config = dict(
    head_dim=64,
    norm_eps=1e-06,
    parallel_block=False,
    init='normal',
    init_std_down=0.0,
    learning_rate=0.00883,
    beta1=0.95,
    lr_head=0.00683,
    decay_shape='sqrt',
    batch_tokens=131072,
    max_seq_len=768,
    doc_mask=True,
    train_tokens=814800000,
)
MLP neurons of a small language model. Each row is named by its layer, matrix (gate and up: input weights; down: output weights) and neuron, and shows model dimensions 416-511. Each number is 200 + 20 x the weight over its row's rms, rounded and kept within 0 to 999. A neuron's up and down rows have the sign that makes its largest values positive.
After each neuron's rows, "fires before" lists the tokens most often just after its 100 highest values on Wikipedia text that the model never trained on. A number after a token or word is its count.

L6.gate340,224,200,174,193,237,203,225,213,216,209,200,189,202,189,196,204,210,212,183,158,208,187,184,208,220,185,206,158,192,209,196,171,206,227,189,188,221,161,175,197,162,188,196,163,223,211,200,223,205,228,197,182,178,205,184,217,235,185,182,180,215,239,230,169,192,227,169,207,178,173,244,228,187,206,199,176,227,193,197,214,186,170,210,198,188,196,212,186,204,152,186,213,199,194,200,182
L6.up340,190,219,207,202,231,200,184,203,220,197,221,192,190,186,207,203,227,244,178,179,212,229,238,197,204,218,225,163,224,219,196,189,202,197,181,198,207,216,191,187,209,204,200,190,257,235,184,230,167,219,208,216,173,196,191,243,220,185,181,198,211,201,194,180,181,221,219,232,221,192,206,180,159,177,194,197,224,215,206,167,166,180,218,183,214,207,226,185,192,198,209,201,237,201,219,191
L6.down340,204,181,202,211,202,215,214,212,195,173,186,210,217,195,220,218,215,196,225,140,216,193,247,172,234,202,190,170,224,229,218,180,222,222,190,198,192,173,185,236,200,217,165,203,189,168,195,201,210,194,187,226,232,166,211,204,178,223,188,187,190,217,177,227,210,177,210,191,200,196,229,203,178,244,208,209,199,200,157,198,191,180,204,201,206,223,182,222,202,159,208,203,209,195,193,194
fires before: "\n" 100

L7.gate348,183,218,199,195,216,174,206,190,211,184,220,197,240,224,219,219,198,206,160,216,218,174,208,211,218,187,203,219,198,161,210,211,210,205,204,204,195,214,189,217,192,186,223,211,197,217,185,221,223,203,209,216,198,222,160,187,231,202,200,211,192,200,204,174,194,183,197,202,200,199,180,174,191,220,227,198,188,206,187,157,219,192,205,209,227,208,208,202,196,237,212,222,194,174,255,199
L7.up348,210,215,197,238,207,184,207,223,195,157,189,173,190,236,244,184,186,189,193,257,193,208,206,207,206,197,218,179,200,228,223,213,216,174,227,196,188,204,215,181,182,208,223,172,205,233,220,209,220,182,152,200,190,177,199,179,227,198,203,172,182,193,190,228,189,169,191,184,165,200,195,195,160,229,220,208,189,184,202,200,193,194,206,196,198,168,203,171,249,164,186,192,228,193,224,225
L7.down348,185,190,238,196,196,198,210,208,218,207,187,138,201,160,200,218,180,179,185,191,194,171,218,201,202,209,220,200,209,203,169,198,183,170,185,191,214,192,193,226,193,214,192,223,183,148,195,220,210,154,181,181,199,205,200,208,171,229,180,190,220,176,210,212,175,193,240,149,208,228,176,228,203,215,190,216,204,193,186,203,224,200,192,178,221,198,210,196,173,203,170,178,226,192,191,202
fires before: " of" 42, " to" 10, " on" 7, " that" 5, " for" 5

L10.gate565,228,200,246,225,209,206,172,188,191,169,234,204,176,204,216,219,212,177,194,184,178,180,185,215,204,181,206,220,211,200,203,202,202,211,216,228,177,214,216,213,228,218,192,187,190,183,217,169,199,187,213,174,215,190,183,207,198,182,194,216,205,181,163,159,231,178,206,236,207,228,190,194,191,189,238,187,214,206,176,213,214,189,179,198,165,211,217,197,215,190,185,196,218,234,191,215
L10.up565,177,176,200,227,214,213,238,184,175,205,187,208,205,199,233,198,201,202,174,213,229,213,214,195,226,233,208,199,212,187,189,222,215,197,194,179,196,199,251,186,199,208,171,210,222,187,201,197,169,192,190,224,245,189,179,196,204,174,208,222,211,172,187,197,200,220,206,202,173,191,212,182,211,240,194,200,204,193,204,238,208,238,205,195,161,167,186,194,195,195,194,172,208,166,225,190
L10.down565,131,195,219,188,196,196,189,204,228,239,216,217,195,168,203,185,213,212,218,198,210,234,215,181,203,225,184,187,188,171,177,167,208,201,217,199,199,227,205,217,178,228,211,208,215,208,229,228,178,191,188,193,211,181,213,165,213,202,211,201,223,190,204,238,215,194,179,193,193,215,199,201,220,190,218,202,202,195,249,218,193,194,194,178,193,192,184,225,193,190,176,183,207,198,162,173
fires before: " in" 30, " at" 12, " from" 5, " on" 5, " by" 4, " |" 4

L5.gate700,199,216,207,212,211,207,203,210,199,185,206,191,182,171,238,212,242,191,181,210,207,188,211,171,216,232,193,172,207,207,188,196,246,208,188,203,193,182,218,190,213,173,212,190,192,198,175,225,196,164,203,184,232,237,191,197,198,222,161,182,231,226,227,176,226,166,182,205,216,228,213,210,178,194,191,207,206,216,197,199,226,189,180,195,174,196,194,173,252,177,213,200,190,191,192,197
L5.up700,218,222,208,214,188,172,217,151,168,216,205,241,160,213,214,186,191,207,189,252,230,158,190,181,188,191,191,188,212,187,222,250,201,185,214,199,223,218,186,187,212,204,191,210,227,181,160,190,207,196,230,142,248,233,215,194,205,208,208,210,209,207,228,202,213,181,218,218,206,246,200,203,177,170,170,198,193,193,209,198,177,190,196,194,194,222,209,183,185,219,162,200,199,212,193,223
L5.down700,208,186,209,223,210,174,206,204,174,246,168,218,165,193,201,220,188,189,163,200,163,205,214,176,213,172,211,214,157,208,192,196,242,197,212,159,180,207,146,188,195,246,175,214,203,235,198,156,152,194,210,198,231,210,245,204,196,195,203,203,181,194,202,204,221,205,209,205,203,215,208,196,164,172,214,248,185,178,203,166,180,194,203,226,236,157,223,180,224,145,204,247,171,208,173,206
fires before: " |" 33, " medal" 31, "\n" 4

L8.gate395,192,189,210,180,203,189,197,199,224,191,213,188,189,193,160,186,209,151,177,200,207,239,173,200,203,215,211,182,221,180,180,179,185,200,178,217,184,207,216,191,206,195,174,211,211,235,227,176,192,199,227,184,165,199,169,209,196,219,176,199,199,162,193,187,206,205,200,232,209,216,201,197,194,214,230,202,243,234,222,197,168,196,167,202,221,203,163,213,224,206,232,205,204,233,226,149
L8.up395,176,217,197,165,195,189,192,202,205,222,179,183,199,167,183,215,224,214,215,195,190,232,202,206,212,213,193,172,183,214,201,212,196,192,203,195,186,194,192,175,204,197,196,185,195,183,263,208,225,183,241,210,190,226,182,198,206,217,234,215,221,209,172,212,188,232,222,169,186,239,195,225,170,185,204,210,235,203,199,223,214,216,168,213,162,212,162,206,181,182,206,228,187,202,178,171
L8.down395,207,210,196,214,195,175,201,194,194,202,211,186,184,206,197,210,199,216,149,192,201,190,215,194,220,212,178,201,191,240,223,223,160,209,199,222,204,188,178,192,185,217,186,207,188,193,231,197,189,217,216,178,208,214,207,222,228,231,245,178,187,216,211,208,166,184,221,179,217,197,175,207,245,163,222,166,218,196,194,208,224,212,207,223,173,187,207,171,178,189,193,209,175,212,207,212
fires before: "|" 88, " •" 6

L2.gate23,187,204,223,218,215,216,201,205,199,167,216,174,207,191,174,193,224,202,191,211,234,227,193,208,223,178,181,192,225,200,199,185,213,193,212,185,177,204,157,214,255,183,179,215,211,188,179,191,195,220,172,205,195,187,175,178,199,188,204,192,201,183,192,174,219,191,222,218,223,209,151,210,196,217,202,195,171,200,215,199,222,222,212,228,207,226,155,194,195,171,185,225,214,195,194,200
L2.up23,185,200,220,230,205,175,230,215,193,143,169,231,191,195,168,234,221,202,224,201,209,220,208,195,231,173,196,179,217,193,203,194,216,217,209,175,195,179,197,205,203,192,185,196,198,193,233,155,203,222,225,176,158,242,225,208,180,182,214,185,241,213,162,166,226,226,220,231,207,198,180,194,193,184,245,150,185,204,204,219,236,207,197,235,214,220,202,239,163,194,202,211,213,206,213,212
L2.down23,204,197,191,163,200,234,194,183,188,224,203,167,216,148,206,199,191,196,211,209,209,212,153,186,217,207,226,192,196,207,204,233,176,186,212,205,225,213,188,212,248,165,205,200,201,207,197,216,217,193,180,207,227,173,191,160,223,240,245,151,215,189,207,195,201,195,190,224,242,205,187,174,210,213,189,203,199,193,181,181,173,222,195,208,212,202,202,204,182,182,183,206,217,195,199,198
fires before: "\n" 89, "-" 9

L6.gate752,193,188,190,223,219,199,194,214,204,205,197,207,204,187,200,155,232,218,190,192,200,199,202,201,214,211,238,217,172,211,218,182,190,195,178,196,190,199,205,179,177,194,204,198,171,212,229,182,198,171,188,224,206,220,171,200,261,168,210,173,214,222,206,226,189,196,183,184,198,182,194,199,206,188,196,179,192,214,196,196,193,185,181,222,214,238,249,215,172,196,237,222,201,191,209,225
L6.up752,235,209,176,210,203,190,186,208,193,202,200,175,190,169,152,211,221,187,213,187,215,205,156,190,226,203,214,220,216,141,178,223,205,207,214,201,214,194,215,235,207,158,187,155,213,188,220,202,226,161,211,151,166,218,217,216,211,202,190,206,210,207,186,244,189,172,235,192,236,170,183,205,175,160,196,196,187,203,205,196,229,173,208,252,172,205,221,228,192,172,216,241,180,197,217,183
L6.down752,231,173,199,214,199,201,211,224,166,207,217,229,222,196,200,215,185,202,177,185,170,196,196,201,195,211,185,206,214,198,199,251,197,182,189,164,174,200,168,216,183,202,198,200,238,188,194,172,214,180,159,166,206,182,177,224,204,180,208,226,170,172,208,195,197,158,223,208,185,211,191,137,159,190,237,187,223,201,218,216,245,204,206,178,212,219,178,213,209,218,218,169,202,190,224,223
fires before: "\n" 100

L6.gate407,189,191,210,219,192,231,201,192,197,206,197,193,222,180,186,143,184,188,164,183,236,194,170,168,243,172,223,227,211,200,201,176,239,213,203,191,185,186,156,209,196,192,202,186,209,199,230,163,210,224,185,205,190,192,208,185,240,200,186,183,185,212,197,181,193,215,198,232,171,191,197,202,180,200,187,195,194,188,173,203,213,202,201,237,198,216,210,198,204,165,207,208,196,165,201,209
L6.up407,205,187,222,220,194,211,197,201,219,166,207,213,214,182,204,219,188,221,233,195,203,192,215,187,229,182,214,213,235,190,184,201,229,185,212,178,189,174,197,185,201,184,175,187,180,197,219,209,217,202,216,197,182,215,200,216,190,168,194,185,226,192,176,204,201,220,198,215,174,172,185,199,172,191,187,213,165,203,193,200,205,214,188,215,230,205,188,236,160,198,217,208,185,211,203,221
L6.down407,210,197,225,197,182,229,196,230,168,174,196,211,191,174,210,233,200,218,218,179,176,211,194,188,210,179,182,182,202,198,176,216,220,178,191,211,214,224,194,232,223,202,173,182,207,200,227,147,188,174,157,221,237,200,198,210,195,228,221,195,217,199,176,216,199,206,204,178,204,200,191,182,167,227,202,254,236,180,226,204,181,204,211,187,227,243,172,214,219,192,226,154,250,215,208,199
fires before: "\n" 100

L5.gate360,222,209,168,225,195,180,189,189,189,173,192,224,222,230,211,204,179,218,218,207,207,180,231,215,210,219,238,223,213,232,183,191,194,200,200,187,179,174,196,234,163,189,212,171,202,186,179,215,203,174,198,222,205,206,198,214,185,192,222,194,188,207,199,154,226,208,218,176,167,206,201,201,249,222,188,215,197,232,177,182,212,206,227,206,202,227,206,209,199,184,213,195,227,228,197,244
L5.up360,201,184,193,204,192,178,192,221,157,207,178,198,204,181,180,229,224,214,172,162,198,210,177,176,212,206,174,196,171,216,138,212,212,180,180,256,192,197,172,183,171,170,213,191,186,201,169,174,229,168,231,213,203,187,192,171,222,212,213,195,191,207,165,208,226,231,220,209,189,194,198,171,208,208,174,216,193,238,178,202,178,164,195,175,194,225,178,204,175,166,198,187,239,215,203,200
L5.down360,201,206,192,222,230,209,192,199,168,170,186,225,209,154,201,206,224,190,215,180,228,161,192,187,207,208,176,194,233,201,209,240,190,226,185,181,203,182,228,183,200,193,184,228,186,185,197,179,220,182,189,203,204,179,204,207,185,222,190,190,222,205,175,203,186,216,201,192,240,196,176,210,214,174,210,194,189,192,152,184,225,194,176,196,234,233,208,196,237,186,186,213,189,193,165,188
fires before: " |" 55

L6.gate611,199,197,204,198,183,203,214,210,200,216,200,194,169,191,217,204,173,195,191,199,186,204,180,183,205,201,211,193,197,176,211,198,178,191,229,240,204,200,202,237,154,221,188,213,192,216,237,171,177,177,205,227,161,200,185,235,171,209,166,209,196,201,211,185,246,219,181,229,191,224,185,177,151,191,201,182,243,230,202,230,206,161,198,216,180,188,191,160,191,180,168,204,202,230,189,167
L6.up611,205,202,212,205,225,226,187,197,221,184,223,179,206,216,256,179,211,183,227,221,252,207,192,206,174,198,198,170,202,206,206,208,217,218,190,202,225,199,217,241,146,227,171,198,208,195,197,203,203,193,215,172,183,164,176,196,197,189,192,216,208,163,226,191,183,190,229,193,206,198,179,181,135,200,193,213,223,228,182,216,220,209,214,243,200,180,216,207,214,190,217,191,216,178,173,160
L6.down611,181,212,177,223,190,210,200,168,215,217,219,183,225,211,190,192,258,211,198,195,195,193,180,188,198,191,212,199,176,224,188,166,207,218,203,155,183,210,215,203,174,195,190,204,200,218,204,201,191,182,195,179,192,171,218,192,213,231,191,224,216,171,184,229,191,163,165,207,214,204,186,176,162,187,193,172,207,233,179,211,239,195,195,223,190,195,203,184,191,225,186,165,234,198,178,191
fires before: " of" 23, " to" 13, " with" 8, "." 6

L5.gate441,188,192,204,227,182,234,194,225,164,170,177,182,154,188,220,179,219,234,169,212,200,190,157,168,217,189,179,162,204,185,219,225,228,166,212,197,166,175,170,217,197,213,212,222,210,211,232,207,189,219,209,199,230,182,153,183,226,217,192,180,209,174,172,187,193,219,201,194,177,209,194,205,176,198,202,152,229,148,164,203,224,218,193,234,200,183,185,188,213,162,222,213,212,178,216,187
L5.up441,202,207,207,257,207,209,198,211,206,163,208,229,197,180,189,197,217,199,235,198,178,204,205,177,188,189,196,227,192,179,209,196,240,189,187,171,173,190,189,176,197,187,191,213,205,192,201,189,171,244,207,198,170,226,212,217,167,195,212,193,217,191,166,200,221,215,178,208,142,186,220,184,188,187,222,230,165,193,209,207,216,200,180,190,218,190,196,196,182,193,198,189,168,194,202,199
L5.down441,181,189,214,211,200,206,197,195,180,221,178,215,215,179,201,179,212,195,232,217,197,209,190,212,226,173,219,190,222,192,204,205,183,183,203,218,244,206,172,225,203,133,171,216,214,204,213,198,209,214,177,202,228,195,207,189,209,197,231,177,193,194,178,182,175,180,180,223,254,197,202,189,213,204,170,223,180,194,176,230,199,226,200,207,208,177,218,224,198,201,187,214,223,215,190,217
fires before: "\n" 81

L5.gate16,191,196,210,222,183,176,203,211,209,227,230,192,195,179,228,204,217,218,218,197,229,259,236,201,205,209,217,180,231,215,208,200,208,161,214,223,215,188,184,222,178,219,202,238,189,201,209,201,224,180,214,257,180,151,163,193,182,189,187,201,197,193,207,203,214,241,168,231,206,219,196,184,184,200,244,208,204,208,203,204,186,221,191,215,227,212,167,195,190,208,188,224,200,180,201,235
L5.up16,196,209,183,181,230,181,190,236,257,185,153,193,217,207,174,186,166,193,213,207,203,213,186,208,171,222,210,200,227,226,240,162,192,236,211,191,167,204,224,222,205,206,203,185,165,197,190,198,201,165,170,198,184,198,211,204,192,176,211,242,207,181,191,196,210,189,190,190,191,203,204,204,133,216,225,224,190,179,212,200,216,214,218,242,240,177,178,188,215,204,217,181,206,202,194,236
L5.down16,241,169,199,195,205,242,207,205,190,193,188,214,193,226,207,203,218,193,216,183,195,187,187,202,210,204,224,202,199,200,176,186,205,194,197,201,206,183,193,183,185,188,179,197,194,233,202,216,224,153,200,183,232,158,179,209,171,221,232,188,206,226,199,217,232,226,235,240,174,138,199,189,219,207,215,229,212,209,214,200,204,164,156,193,200,229,171,197,186,226,207,199,193,159,189,199
fires before: " on" 15, " to" 12, " in" 8, " as" 8, " by" 7, " of" 6

L6.gate1037,225,176,270,177,185,179,172,195,205,193,216,193,196,196,192,198,171,199,182,189,207,211,185,182,192,199,191,195,211,160,194,187,214,176,216,201,170,182,201,216,194,196,192,183,208,218,236,178,204,202,164,219,194,186,194,186,192,206,182,158,208,222,208,216,219,193,211,247,215,177,192,220,191,193,197,223,193,200,179,204,182,208,188,217,226,229,201,216,190,202,186,214,191,211,193,221
L6.up1037,226,172,208,207,210,226,196,204,187,199,228,184,180,172,190,239,186,182,195,224,211,214,182,190,170,177,210,229,190,225,194,186,221,217,202,205,193,156,186,179,214,190,192,200,193,157,185,187,194,229,205,194,153,205,211,200,198,193,180,195,205,164,160,211,218,196,184,214,206,202,189,181,184,187,190,207,170,184,189,191,200,195,216,227,220,174,190,239,181,160,190,217,186,194,170,226
L6.down1037,202,170,232,194,219,191,192,195,217,192,203,213,181,179,189,202,222,200,165,200,210,197,165,174,239,152,153,216,199,166,196,184,216,212,184,199,217,205,202,211,191,208,216,204,210,189,214,216,189,179,191,200,187,216,230,230,189,198,204,221,217,213,195,221,205,162,202,190,200,170,210,199,188,180,182,250,190,217,208,221,224,208,188,172,222,196,254,221,197,215,206,210,243,181,211,199
fires before: "\n" 92

L2.gate446,211,202,161,187,169,177,191,236,203,224,204,189,219,211,196,194,227,189,210,198,172,196,210,205,203,199,226,188,184,205,148,198,185,209,194,198,198,223,174,188,210,167,192,194,190,214,194,191,162,170,204,218,228,186,189,173,187,184,206,172,166,190,193,244,170,198,218,168,226,209,203,200,191,220,201,185,208,218,204,207,241,194,182,215,229,221,212,200,186,224,213,185,183,207,176,204
L2.up446,195,225,147,175,176,203,186,197,203,230,189,225,210,239,207,212,176,206,198,176,216,204,168,194,182,197,204,245,203,193,193,220,174,194,182,197,197,197,174,182,210,175,211,178,219,176,179,201,191,182,202,225,207,191,221,148,210,176,232,178,217,168,194,236,170,217,186,184,202,204,194,195,196,177,193,182,200,190,205,209,171,173,188,214,209,191,182,186,191,136,189,200,178,208,189,220
L2.down446,159,210,195,203,223,245,195,171,205,209,203,208,209,202,227,228,246,189,192,186,187,200,213,188,222,188,174,200,203,185,203,194,176,191,216,227,237,206,230,221,194,176,220,258,223,197,223,214,213,178,190,170,214,207,211,196,220,191,205,184,209,189,147,146,211,210,217,231,218,164,201,231,226,221,160,242,213,175,196,162,221,192,182,217,193,234,202,196,199,200,196,231,221,226,225,209
fires before: " |" 48, " Representatives" 8

L2.gate826,211,194,217,205,195,203,182,192,226,196,214,204,198,156,202,191,214,228,215,186,230,178,174,176,224,209,212,195,231,203,168,162,221,227,187,202,221,199,222,181,209,189,173,164,215,192,206,179,203,211,211,180,208,208,195,203,225,190,223,157,200,213,175,199,227,202,201,195,191,161,177,214,206,203,182,185,183,224,175,215,187,174,228,201,205,224,190,214,179,175,206,257,194,194,207,190
L2.up826,196,221,212,184,204,185,200,205,216,199,201,198,209,145,181,198,213,206,196,170,232,184,188,173,203,190,199,192,219,194,201,168,222,203,202,208,201,201,224,186,217,159,190,178,192,204,211,212,207,203,238,215,244,215,206,210,216,194,205,203,215,184,161,216,204,209,191,205,197,165,177,212,189,183,204,204,199,208,179,205,220,172,211,222,199,233,185,208,183,175,205,257,186,194,208,203
L2.down826,209,187,216,204,200,192,182,204,220,196,205,208,209,165,182,177,209,186,190,202,201,189,192,191,223,200,198,203,212,208,198,187,215,199,190,203,191,193,196,194,193,197,201,196,190,195,214,191,201,211,219,198,181,204,198,204,210,197,212,206,206,207,199,184,201,201,194,227,202,198,193,200,205,167,195,178,191,216,188,195,189,178,199,190,196,188,213,210,178,187,209,231,188,202,185,208
fires before: "\n" 92, "-" 6

L8.gate680,186,197,208,244,222,196,167,176,210,197,203,203,207,204,197,232,209,191,200,259,166,217,214,184,211,173,194,200,159,170,190,220,207,187,213,191,201,207,209,212,221,195,170,207,223,217,174,208,189,220,233,204,194,226,204,183,200,232,201,170,227,183,188,183,210,196,197,198,177,189,216,225,224,239,196,247,168,162,185,236,206,168,189,190,191,205,205,194,204,193,194,211,195,214,176,206
L8.up680,225,191,197,240,192,192,175,183,211,178,179,209,205,212,215,194,207,221,199,228,179,197,211,208,189,213,153,157,223,185,208,204,187,205,238,185,178,194,216,183,223,229,211,209,199,193,178,214,160,195,165,207,183,189,215,189,201,219,207,169,227,213,181,201,190,231,204,174,185,162,190,213,185,227,217,206,221,178,250,220,218,172,201,200,161,188,182,189,202,188,204,198,194,198,178,177
L8.down680,223,183,221,217,183,213,216,188,206,213,243,195,209,232,245,209,198,188,230,224,222,203,196,224,209,209,193,186,199,226,161,193,231,243,240,182,224,181,211,206,188,234,171,238,170,189,189,243,183,222,195,209,196,214,206,194,211,215,243,202,185,149,187,194,201,226,156,187,194,186,210,160,190,181,211,198,209,204,194,226,198,212,172,194,188,173,186,205,177,191,221,193,181,230,178,196
fires before: " in" 21, " by" 21, " to" 8, " on" 7, " as" 6

L2.gate214,187,190,192,213,202,213,224,187,216,216,207,162,236,208,212,206,204,197,210,175,207,179,187,175,197,176,175,214,220,182,194,178,202,234,199,200,196,177,192,210,168,192,165,210,184,175,184,218,222,187,185,213,209,192,189,198,230,179,196,205,230,198,179,177,238,190,180,217,176,150,203,181,195,181,188,258,189,220,196,241,200,176,232,188,201,211,216,209,219,164,179,212,213,194,206,192
L2.up214,199,206,155,191,216,219,196,197,182,204,223,191,192,183,205,215,202,233,188,185,215,204,231,198,232,190,247,203,195,205,208,174,203,209,204,241,187,238,170,200,214,205,205,158,194,175,189,180,190,197,225,217,232,213,187,207,181,194,149,219,236,227,213,172,215,186,237,196,222,168,228,178,230,214,206,193,162,200,218,186,205,231,213,191,226,206,205,216,173,172,203,260,187,188,228,181
L2.down214,223,199,226,159,205,209,189,189,186,180,175,186,145,213,220,208,192,201,167,188,222,213,195,213,204,237,210,206,197,191,185,238,246,190,197,201,218,197,212,222,196,226,223,180,230,192,202,213,196,217,217,207,197,202,209,222,183,178,163,205,179,215,195,230,219,200,241,211,202,218,190,226,187,211,210,170,203,144,180,171,195,198,170,199,189,224,183,214,174,171,207,187,204,158,184,198
fires before: "\n" 93

L2.gate103,199,209,216,232,179,197,219,177,256,199,218,162,190,173,208,211,236,168,190,201,219,216,196,184,236,239,195,208,197,199,229,179,201,210,177,209,162,211,218,211,198,197,212,182,219,201,207,206,196,240,220,162,202,179,216,248,198,188,191,204,196,196,210,192,220,222,250,195,170,185,210,201,194,198,243,196,215,191,164,208,222,205,194,184,221,207,191,181,187,214,203,197,195,222,209,194
L2.up103,202,245,162,194,190,198,214,174,214,207,169,211,181,213,185,205,220,196,191,206,201,235,185,251,243,184,227,196,224,165,229,173,225,189,176,215,178,181,206,195,189,208,179,209,213,171,187,178,213,220,250,207,186,195,185,192,213,177,211,198,220,177,223,181,228,190,200,177,133,223,205,209,188,170,203,214,219,143,218,207,212,203,212,203,204,236,181,192,192,210,154,219,196,205,184,200
L2.down103,221,184,211,173,208,204,216,230,213,247,200,222,199,183,218,185,161,173,204,161,228,187,182,186,180,202,221,175,211,196,203,209,210,218,198,173,209,220,195,180,222,193,181,215,226,223,184,231,213,201,182,206,207,220,195,185,192,193,197,219,194,155,188,200,224,165,211,195,192,211,207,222,165,218,174,188,192,179,216,223,205,197,160,197,198,181,200,201,180,159,214,199,208,209,235,191
fires before: "\n" 73, "-" 14, "|" 7

L6.gate1017,218,170,220,230,212,201,170,205,214,217,198,175,174,156,218,198,191,207,193,161,191,199,170,200,236,208,220,188,203,182,178,186,213,203,192,206,191,217,165,185,173,216,179,167,215,232,182,205,207,179,216,228,212,227,185,199,199,195,159,203,209,238,205,197,224,218,192,191,182,206,189,210,202,157,212,202,186,187,177,185,220,189,191,193,169,223,185,226,169,187,248,204,202,188,183,197
L6.up1017,201,182,189,214,182,177,174,226,194,192,181,167,214,214,217,188,218,214,223,210,197,174,222,204,218,218,219,195,216,190,166,170,242,187,189,199,183,201,213,182,204,198,170,192,221,238,193,201,191,164,199,185,188,216,179,192,212,199,184,207,213,201,229,226,195,236,208,200,203,193,196,211,180,159,220,222,195,218,180,175,171,174,223,219,189,234,206,221,183,178,207,199,190,187,188,172
L6.down1017,226,190,205,188,197,196,179,200,200,190,235,208,215,189,217,217,189,204,188,194,203,234,198,181,232,176,208,206,205,194,228,165,216,209,190,181,243,224,209,220,197,219,177,179,189,206,201,180,205,179,199,260,208,207,201,214,233,172,235,205,226,165,194,210,199,175,182,208,211,194,201,205,227,151,237,215,221,188,189,207,203,180,208,156,220,215,189,220,192,182,202,159,215,217,216,167
fires before: "\n" 100

L10.gate615,208,151,192,192,181,224,192,198,177,211,195,183,196,209,224,232,211,190,191,234,189,232,183,202,207,210,169,184,216,230,187,222,202,201,197,194,236,213,204,169,175,188,177,227,207,204,194,186,185,204,223,212,212,188,194,186,213,212,204,226,210,200,194,222,204,199,213,184,169,185,243,209,201,199,222,215,178,219,211,225,208,171,195,214,182,213,159,202,217,198,172,193,191,182,187,247
L10.up615,243,185,165,204,199,203,212,202,194,218,197,197,222,202,198,198,219,193,182,268,209,221,213,215,190,222,180,233,159,168,179,167,202,209,190,183,173,189,241,195,157,206,178,231,184,205,197,213,165,203,193,156,180,200,192,214,222,204,165,215,226,196,200,190,215,226,182,185,185,216,188,195,230,202,243,193,209,163,183,194,200,205,210,201,202,203,183,198,183,218,214,178,202,214,195,209
L10.down615,175,205,198,188,205,202,180,191,204,225,204,195,145,205,189,234,206,209,185,160,225,181,176,220,190,180,183,187,209,196,182,238,188,201,220,180,189,165,182,185,169,195,216,213,195,182,188,233,213,173,186,178,186,201,191,219,217,196,222,215,227,188,183,186,196,201,222,215,214,208,209,191,217,193,210,231,195,241,200,177,210,200,187,205,218,190,179,195,225,194,237,202,214,165,217,208
fires before: " by" 31, " in" 15, " as" 9, " with" 6, " for" 6

L8.gate1120,161,201,212,191,224,207,181,207,185,216,218,221,161,162,212,205,203,213,210,232,156,194,209,191,222,192,197,212,196,221,181,230,184,206,202,191,205,198,187,184,160,170,185,202,198,202,225,201,207,213,220,206,247,227,177,213,161,250,206,194,196,198,200,201,201,193,181,195,187,185,205,196,218,222,214,225,207,205,200,190,198,217,155,209,236,224,200,196,187,208,206,216,210,197,179,167
L8.up1120,209,189,212,168,229,200,187,189,187,230,214,243,240,213,215,213,218,204,242,215,193,195,184,205,212,203,191,168,172,201,196,190,218,177,199,202,187,184,204,163,172,189,181,201,197,185,223,182,203,220,228,211,186,244,201,199,202,202,204,231,190,175,222,204,219,208,213,203,226,207,186,213,158,177,189,198,203,192,234,193,210,180,197,206,218,195,175,202,194,174,191,211,225,207,204,213
L8.down1120,189,202,187,201,190,213,206,211,181,188,208,220,174,221,206,194,185,209,212,218,256,200,202,191,218,207,213,170,211,208,182,215,212,225,207,194,196,214,205,167,209,177,201,201,242,214,178,220,180,239,235,193,213,196,160,188,162,212,207,204,187,186,214,207,189,212,189,181,189,215,207,210,193,199,187,149,216,223,211,197,186,166,213,220,222,202,227,214,182,206,192,204,194,255,211,171
fires before: "|" 70, " |" 4

L8.gate771,181,205,183,179,230,227,195,213,209,194,202,221,166,169,234,217,227,215,209,229,215,180,198,190,182,222,238,157,168,210,213,217,182,218,206,225,183,193,207,221,196,187,167,215,201,234,200,193,194,239,225,224,193,199,196,204,200,188,224,201,230,210,198,204,215,199,181,199,196,182,214,208,186,171,210,219,224,198,184,171,156,207,171,215,218,194,204,193,219,202,198,218,192,227,183,220
L8.up771,236,156,188,196,192,187,202,197,188,194,145,229,151,194,183,225,246,262,214,206,201,220,185,190,232,201,206,198,178,198,188,182,209,206,191,226,195,209,194,194,217,200,195,201,198,204,218,210,242,199,210,196,210,199,221,208,192,205,214,202,190,173,207,186,221,209,186,204,172,219,230,223,205,230,191,234,184,206,207,198,198,182,179,243,197,240,173,221,186,219,234,235,237,200,175,184
L8.down771,209,201,170,184,186,167,179,209,190,245,196,213,209,192,196,187,208,188,171,146,221,216,237,193,221,201,225,209,206,214,201,193,213,181,195,201,199,201,194,195,232,178,192,172,189,205,197,216,201,229,199,200,197,221,221,174,213,185,209,194,191,213,162,169,178,233,209,197,194,209,219,223,198,246,198,205,215,194,165,222,232,203,178,207,205,231,196,204,221,203,205,215,181,210,190,202
fires before: "|" 70, "-" 9, " •" 8, "\n" 7